config = dict(
    n_layer=13,
    vocab_size=977,
    activation='gelu',
    extras=['capped logits'],
    init_std_o=0.0,
    doc_mask=True,
    train_tokens=179500000,
)
MLP neurons of a small language model. Each row is named by its layer, matrix (up: input weights) and neuron, and shows model dimensions 128-255. Each number is 128 + 32 x the weight over its row's rms, rounded and kept within 0 to 255. Numbers have three digits each.
A block is one neuron, or neurons of one layer that tend to fire together. Before each block is what it responds to, as a language model described it from the Wikipedia text at the highest values.

Responds to: Linking "of" and "as"
L7.up75:132199112120136190122072129138120113140124103160171123086120088161129117118147162151110156164102093122146126113131093139191170196177108097130134154165112170152135184102097123114161062115136060156185143081126115134176124111097151160112134072197093163144166146111119107141157115081139144206114134099178128135150120126096113137186159095113072150131168093087081161102088203116123171089098
L7.up99:091163117122118098129063096134078210165124114171064125130105105168182124077195086124110150161069127080121094108137135101087095116178086159139141101174155113131079130121107135109126160180156103161208103079098128159110091091097127085133149141102137158137185138137146081172104126137144141134112110158135052102128161112152174154131096168108161110097101095135128153073086126056138117157150
L7.up324:155143102155147082144128105154146148119088131141105082142171157110103110167164114157128110155099072155117136119111139126126230120161139122156139108111191126115090160110123137103143128137127196136126188119113124097149191131128069113160115099181164125107109135120156170196066099044097138125073133127095142143206085145102109123163114139200107140138123103111123133096104184083092112081069
L7.up481:096102124210081187060109111108146141161048119117089109096135099124096091097152192168114162113038132148142095125161175110131149097160148167132104121128147152155114134121091149128144117175085097208162115086128173123139162125101103134133115080146090145154150168102133095153174219154088144130125094140106109112182175179107129203158163096131102129085127089120040178136132132080138157117140
L7.up604:134085136130099128137075146108147140154122157132098114086098165132152121145098120171093118169096035112113074113099118106169164167097144083117139132097123119175164156130046128207127065146130116136196138077030146187129094089171152135097077098157101081098175095198133110149165126141080141109148107129149126146140131160162094130158195104120095135134156097127104076146134179146127165133068
L7.up626:148144110131091164071109164090151160079089182146087149160140101102119134146130100102078101087120043093125089129159117118090104178140152162169131096128183110098109092139062156127145158135107184132181087124090199125189140103156183096133109144123179130168130136191171078152185112129164092138126151150145130151119164116075154157152131067138093152111089098123148073078160169104147147127177
L7.up630:091128133188113174132143140132136111076147110118127157130142126115155139117125084122116133165171158130120159186066103142137181189172152091106146095128173179151110109096119159157090151120133189122139119145098174135132123129148156108167153080109022126125172138095128142124155157105108120147139170091084152149112095179147127130120219145147058157106111103138101083140114124096121104140140
L7.up795:184114086145159092122068194149103152123070146104102127095113155144146108167154129220140074150111054166163145124079121104114097167113077105086150076142129128131118142075109119134161117109111098122127111117150134124127170099164157128077095153130082125142111090186087199122183162171106105163154124113117092098120137148138131081164119107166118085163119118163165109121149209108113121165157

Responds to: Possessive "of" linker
L3.up885:113168147123091171132084113154110096167106133106156134144170132140144140162087161150098131163060126097128175128147173129143097125165074123138040174117157098151120132097101142156160116105081103098169130041144077167190200117113132157152116127162141142111140132196138125159131154125129129156114130137128153151134121154143158199193149118124147123119105135133076118097121128121165175140165

Responds to: Mid-word fragments and coordinate digits
L4.up48:133115187222151178079124158149081140121122077164061116115180083142091114115159112114131093129125119143126194117157133054162125162154164185098113077160116156188095148107120191116111129161108120107132121161130146132114085055178148106139142141171142168143166110107159090143120154130100143106075132099178093166132130124139128167128154124151057166107085065111128069136129231093091064118148
L4.up306:092172128202092177116118178152072129131094135151106135172111121121143143108156102190139142109159129134138138126175179086091160150123067124133079105086128100128114109143100108098115076095107179121187160130149140073115156130145170123137163169130124191155160101103156039075061115152126101153111194116145195092164099159140126160098115120123114086153081086144116156125108148054106143106132
L4.up343:160118114153118110120106183105124122134118091157122107073178042085133074157066119138184145103117120145180157099099094105130111129118099141073096113156131124177150174122076148085142152105177112120186146147166178087172165095136137171137106083176110120119149157150122093130136193148149136168139143131159116133114100115116121145147131060117110184098138088117105194088154147064117155111113
L4.up640:169143151153165107148111156109132154148141098092099186104138070131141133169073155112157163137086037121102170114156124147127136138176080174118129108152055110150084176145091156047121145174105168142220082136171129047171161137106117113153151089087077170105150103078105140112138160131085192136129117118077144139106134160135130148169161152096123138137158163134086141130131149083066112100128
L4.up707:117149119187183207056130132103145099094147092089136143113149081076126152051070126119166132099110123180138153159113113132098084188158119164127136141172137121082137109099144138028120111077188184094155141114159169128097087128107106076189116086133119141124149151078132135147161145138087119151076194119122138092165122097130128140158219112126113153096148106170137154133099153149142055183167
L4.up754:124124127137107185117094142126140135125120095107116145177166153126121112085026130128127157114127094135109188097168125140118152180160117095153098142182135097121142146111097178085135074139130165111200123151134135109148118112090169123131100099126141159115117160098113105153141169137145155129091141136116090153146100110118167136115182093111114162092144083142133139098121153122103080074105
L4.up809:168160033129147150122159129162097157119094095109118159108184143142127093202098143176124134082051063185069131134119112109111147148129133176098129130140123111123135131150194124139130131070176156139122107164195146135143138124135185130097052126132076132167097135155117111109137151143177173151114144150177115119134162110136151161146179021094110142109141163123161200083150164092083075144130
L4.up827:164126106177080095154077170053080165058121153148106150104174144154106205123103117135164086157105132150109169072142150111066099148130102106094117154119097082090083162152154145118150118096168181129171144126155136120153137087158127165117066130227092109163160162124151072112103165149064138161125134105105171116158127117082146122095089096135099155104097104174105133122164158095111101121141

Responds to: Initial-letter abbreviation periods
L4.up341:121113073149140119120125109110117100083113131102127074128106134109058115172137069098169100127160185187125131139107110106120122157138091145109149092194152042146176060120114138167139152108172139074137063129144140134150191101136109127096144118118057133156180184086100077098107138123154133177085139098058184121081113120089130128116110145123053136126133117154081150135120120083158136136121
L4.up384:156126110097094149157129136135131169111115186160009106125117084125081107137159125146124116157068115145130117124054202099131111100197136167130159098159144089105104141126134165127115108146125166092136129136108182083126118157133114121098181089105130155155110195167115128145098161153130112107131108113112149142144147168097128204117140063122103147142096127151146188131127127114170119126107
L4.up465:157142028094110132094103111146149159120069185111128118166121104085111175127115132139097138122145115146080101147137136124130108110147109113117100163137135181137121161099091103115102135112104126144099129080148116149100212108086145157124151174138114095132184131159164138108146120056173088179150139115153220160159124101128135157071108088172189078131145119169129095086165137093147154150138
L4.up600:106111103132161094091118149064137161124114126139120132101105106085124176176163136197169120178103179159102062143112148118144123115171142126107143085186153077120158109113134080080187115089137116162093058123129157094143209113126111208068116075082086164122159128110151104146144121128155103171164142068129158121146142094089158126082106108144146124156162102155078145143151132160129142113151
L4.up681:110119124151072133102117082124177158105064109108142125153145089188075095127117123155180132128148090108152129154168133092136103174140150137104133065143112122079113145096089183078102202149154110175161116131139167084127172105110202167173099109129117097123088139119158107134185189130137119204153112148136135144142143133169132150093066101143159136086124134152159127142157149069151098127105
L4.up781:116097108184111110148059144103101122115101169102150240061178126091093128158106139156159190116089195118154168156067165118156106142145140120135136127124139140119181176055076153096130186113141060165111089116087082121196168106118101132129090120109084107153138139127150096143156150152137089122135083121118162115128110120137126193133162098105087104127104078191093147102119127184123115109097
L4.up906:141140088180108111131111193075146106108105119141135134124128155065091077198112084144116128150116159151095165118126124120140095213127099117141141158141137106118156109062066118120093133106128179102162118060141129165138138113079099109172113108130065099154142180169084083116123202093134118126138157136120129165172159129126143193149138103152102170111093105123093189091113130102140115114127
L4.up1013:132153108132084130131119124160130102148099152080120103138155064187110094189127147158170173120097132171133151159008153123088113141132140121077123160150119107100088178117127146148127108108102164136142103103092228195162171088139126067092127155113095127146142116140146132129113131130137167178171151174083150108136128129107085111102101097140143181076109099097162109146149131099187108116102

Responds to: Table-cell abbreviations and ranges
L3.up939:141160101118107166076102146088098188096107133175123092096201090171115115213107098127172120174148118151134186196129123078130105142158081103122083128139123144140126090168086175095188125118165187147145133139128140129093170112096145166127063109143073153078134117128132088164108126117079157078108134137120147111193151141144195155136091098155104109122098169201124131069091140162147191148181